Part of a small language model's weights.
Size: 11 layers, width 768, 12 heads of 64, 128M parameters.
Architecture: rotary positions, untied embeddings.
Training: a variant of Adam for these matrices, 7790 steps.
MLP neurons of a small language model. Each row is named by its layer, matrix (up: input weights) and neuron, and shows model dimensions 560-687. Each number is 128 + 32 x the weight over its row's rms, rounded and kept within 0 to 255. Numbers have three digits each.
A block is one neuron, or neurons of one layer that tend to fire together. After each block is what it responds to, as a language model described it from the Wikipedia text at the highest values.

L3.up1808:108069118132112097147143155093101160163100171106132079107092120139142149128158166070126107126127157103120114126121099130034132122121156154152063093145110093133119138137065171125214134122085151089119117125103116108120163150114129135198123107107113131183117120145128108147158100138140106131134110116131043075182097158143112172084147111158123142085184231115163077133100101092098145093088
L3.up2689:113129127146137136049143136144157132171134178149132104143125166114212108108099134119111160045145144185099118100161096133129121106090094156151118139165069123145141118154110161168138111136101150144117122141136111112081123125061108090169168084171108146097167134130152111180103112121211143163191110082132099106148137137136083072114153099155135119135096097183111096133152159174164162064172
Responds to: Word-final subword pieces, mostly a plural s on nouns, acronyms and ethnonyms (sovereigns, Gauls, SLRs), plus endings like -ers, -ins.

L3.up259:103118138160245179106110058108140094118090126134115140132132145139119098097086111094182160110112108123113160082155143121146126121145151119057068072173152106144154160146122168088136143113084095075095138163130084122102079079151136126151138104138124174149177151176181203129155100148147104133119119138122109061117128130075128093065136069111164128132135131152123111121094168138155115118145
L3.up2615:161049119142130192118092127106089111136135111150079112188121143126122085133100154106198138101077107126119115111198092070121101161163154142101102141167137133085163183144066132089181077110088074116146139128107052096079115079131066110146189119127100137151182134157151148139159111155106120136084147146147105084147069100067105120108108079100136120085157127167112145114096078089141132142124
Responds to: Gerunds and -ation/-ment nominalizations naming a process or activity, often mid-phrase, such as modeling, production, diffusion, marketing, drilling.

L4.up43:181118145090132123130112124204142141129099112115118186138163122135129096209107086106154185111102100101115100189129088126089081193098131163128179105166092101140137177096114111125111102099059092174066172117109065120085188056092092088168137093100135157147169127113134193064186121136103135064127099160114143082154150157131134076131129134095125095131174090115178209111091086111145121144135
L4.up486:146103147083119172142188090132080117125179152105123177128148143185091101050117156104177119066076098062113113164097118173064101125177134133148149127147065142116175131174076122151198097121141134131127144137133110106099157128132138082161107087110132173116168184124106144153129111081116112127133179117118163152133134094113047129111150112118095114126164116156080132140058179128169140110140
L4.up750:126113139093144098102159103102146151117155124173136138174121165195120047136151109140178112110102087100087140145139186101085130048138162102106071142091131148144149105137137172072108161141096186118052098091135119120125150163139144110156102108161148147203144103100082124184151101105096068137089095111153098081112138135055120089117094124114142099097145136144119111089105184106133096095106
L4.up1152:123076142106106132155159145107153146197151115147111173192108128166189054157138066137184197112057161131145141136159120116134090132079120131121149122130179062133084162174132153108180130131133096156140198046140125103136121118190088166150172087162095110089122124100167160120140080174157144146122100102118150090108117132216120171095149126172199119100091094198176091164126128135217169119081
L4.up1556:128082151143138126135155143161160162152167191124149138135141131188139067124123117125147151136050103102059094172108079110118072098118093096148117137201142179176124106075130135135122101121123158121069096153132107117133157153137103068179116062149154077126131129131145118153206144118107071162131083084119058107172078189100145143161124132146143168147146132116153152165133169114150085138153
L4.up1879:116075121107098128105158129109097137145100135153111105166085176175099091104145170135156103073120109120063148150138135071078137147157121134131093159159131129067160180197088150107122118126100149092072121155136099090108156166119123111157058109078142149101151122117162072112163123215156108137153136129103098072157126114113133183178101129094136125179134134183157133124127146147079138168137
L4.up2528:094035119141156165107170126074096164122122126138138084117097183117094039100137132163067133101080144087068122120118143127147113166118130117091116182111134124133124133100141113116158080116106124115073128106086127111104149111165091135149147154136131094089151146113087154092161171175094181113154171050091111146157152181117102168152118170097114136132184162168107125144141112163164143106137
L4.up3005:111126161154158153076100102119130156174167144115108142120163130101166083123044098154122169138029093107143107142091095105173124080187110208131130206152113122144048095105104119131137151188119116126119159161107153123142140116048140141127165089117127161146060121107143101122233093175130153133146114088110063071085107115096138122155158134143075130162106146145178152128137134105118087048153
Responds to: Later word pieces or words inside multi-word proper names of people, organizations and places, such as Ye Jian-ying, Agriculture Produce Marketing Board, Valenciennes Olympic.

L4.up293:169098143101127114093110124117142169159143109165112155122109118104098130128154100141108147115083155121133140120083152093079096152127121141112115178118113152181135178196090061065101158105110089156096199148153129152128117100118092103170102131140139190142139095099140137129108171114100145117086194145112087078110119104129083188175188144077165127129105162102077131138129132132141141132112
L4.up577:105116108146132094082114117081102162164097106169124194116101121157117080141109120065108182084039105152079155118095113126129127123112131145161119141132103135152168151195111118125151149103100067137098130083096103124158135137172154135071111164184117109130179075109131137118178161158114133129074145089091133127142138166098110156139101129113150107087149139158210100152115140116154122148161
L4.up712:105141136162154072129147100083122161070168168157117133127068128109087094171188141098140101127116110085135124160139132134159153110121138132117085134093108140078128200124085078084149159159123151162072131131144091085116113114145136140144095122148110123114112062178149114161126148113127106123099127129151133157149125117084113203106151125091108107091123135141114094125178143105179114122131
L4.up1428:089111123170099120067124113095121097098132147154117067144087118183101110182066070123152126145098112105133082105153115094052095092135173135094073130184103087100135103085105167091225156162116107118081154072099119107130132111165079089159152088167101099164121130116118151179173095116170040179132135111132131049112141163124095141106160146095153175075116165143137173151156092092143113096153
L4.up1885:129144101129101108090068130116106109096155176159121083076099096134075089100173094129081139112122149142166123141057127141104073130118121120161102158161113120121131165193090098139128141109064117130082168143110173131113123148174193085148105095124127179181155059112135156150181115112086080176131083140120150124175166140129156113176102110140098121136111128138153130091107110142064131112157
L4.up1980:162128153149178138074107136060141156149119218143095186103138171150164120145110042086185129133088146053199082111151140059158142066135140140132095098114069143113178129102102130099139120149135160131136118072119162103102157126101097085096040124179175122097118134054137173086107145122091150109148123093073085130112102227191082133124149054109135132104155166141120136078103112087180109128143
L4.up2553:133108123145165148059141181116134141146167125210124099132162121107122146167192116119094134127102198201128070102161095151141110140190128118134099140127172161112114101064058141141045154124167111109095170104127118141184069145173102101130149123169117107121125086066124135074100184154188090131091126104136116151121101154125098075128132140112197130097123123110144117153146124155117112163135
L4.up2980:083099054124156122106115134147135129150140148155107106135144172154159070120182126049140131037109158115124089157125085095112108095046182211140098060142099074118162109128111116108135160128111113091100146132122098167125163146201180109158129129166116093106151158073113071124154129180162113131139170103163077107171133123094159094124107141078125142177181156139162065181092164149129079104130
Responds to: Final pieces ending in -s that close a split multi-token word, mostly plural nouns or surnames: Heartbre-akers, Schwep-pes, humbuck-ers, Siss-ons.

L5.up1342:111092124106119103106200159152106109064137136202149117143080084127157098093159145139054130091131123100117118155106065114145104106113125178141101141172145139160127138139112110098151145109112073162163169156189034135132158123113125157133143117150114173114143104154176129146144089126148139069157115113088141116170095136135095055135114161089142080109155079148106103187124145147176144160157
L5.up1397:104075149089169165144095159134121133122158190158102123132087094136094101093136145111126109131109083077092151158128108158120102146091099135141151102137135089060122121096024113115153116130088133105099125104144118136074197125139111146158104167213133103129106160155120182123149101129101119089117087140080160157145154233147113074135154135123109116130162107159112125163109141155182132091126
L5.up1646:096135054165145184076142112110127154139120109139115099164136083131186084097132135119134132130100090150093080140120104081122130112113111137143102159190089099104151183118137098150192117106121135112122196133120093154133157156118106076194129137159151150110161164124187161138144088160155162100149107108075159107138133142162038093139135084103129131092125099149069123177072114135106064135148
L5.up1774:089098062166127155123104106151096124113122122130138174140116114122111075125107078086131101122094117093140159136089073152124162199104099117122131129161126116140112109148075147140160151148077143162088185134130113166181184064102069099163155114122120153138124173157167146152201090165184154114081128132145164123167187162181081143123178097100103101091127098119136107158098094144142145086157
Responds to: Last word of a multi-word proper name, mostly schools and universities (Naval Academy, High School, University of Miami), also countries (United States, People's Republic of China).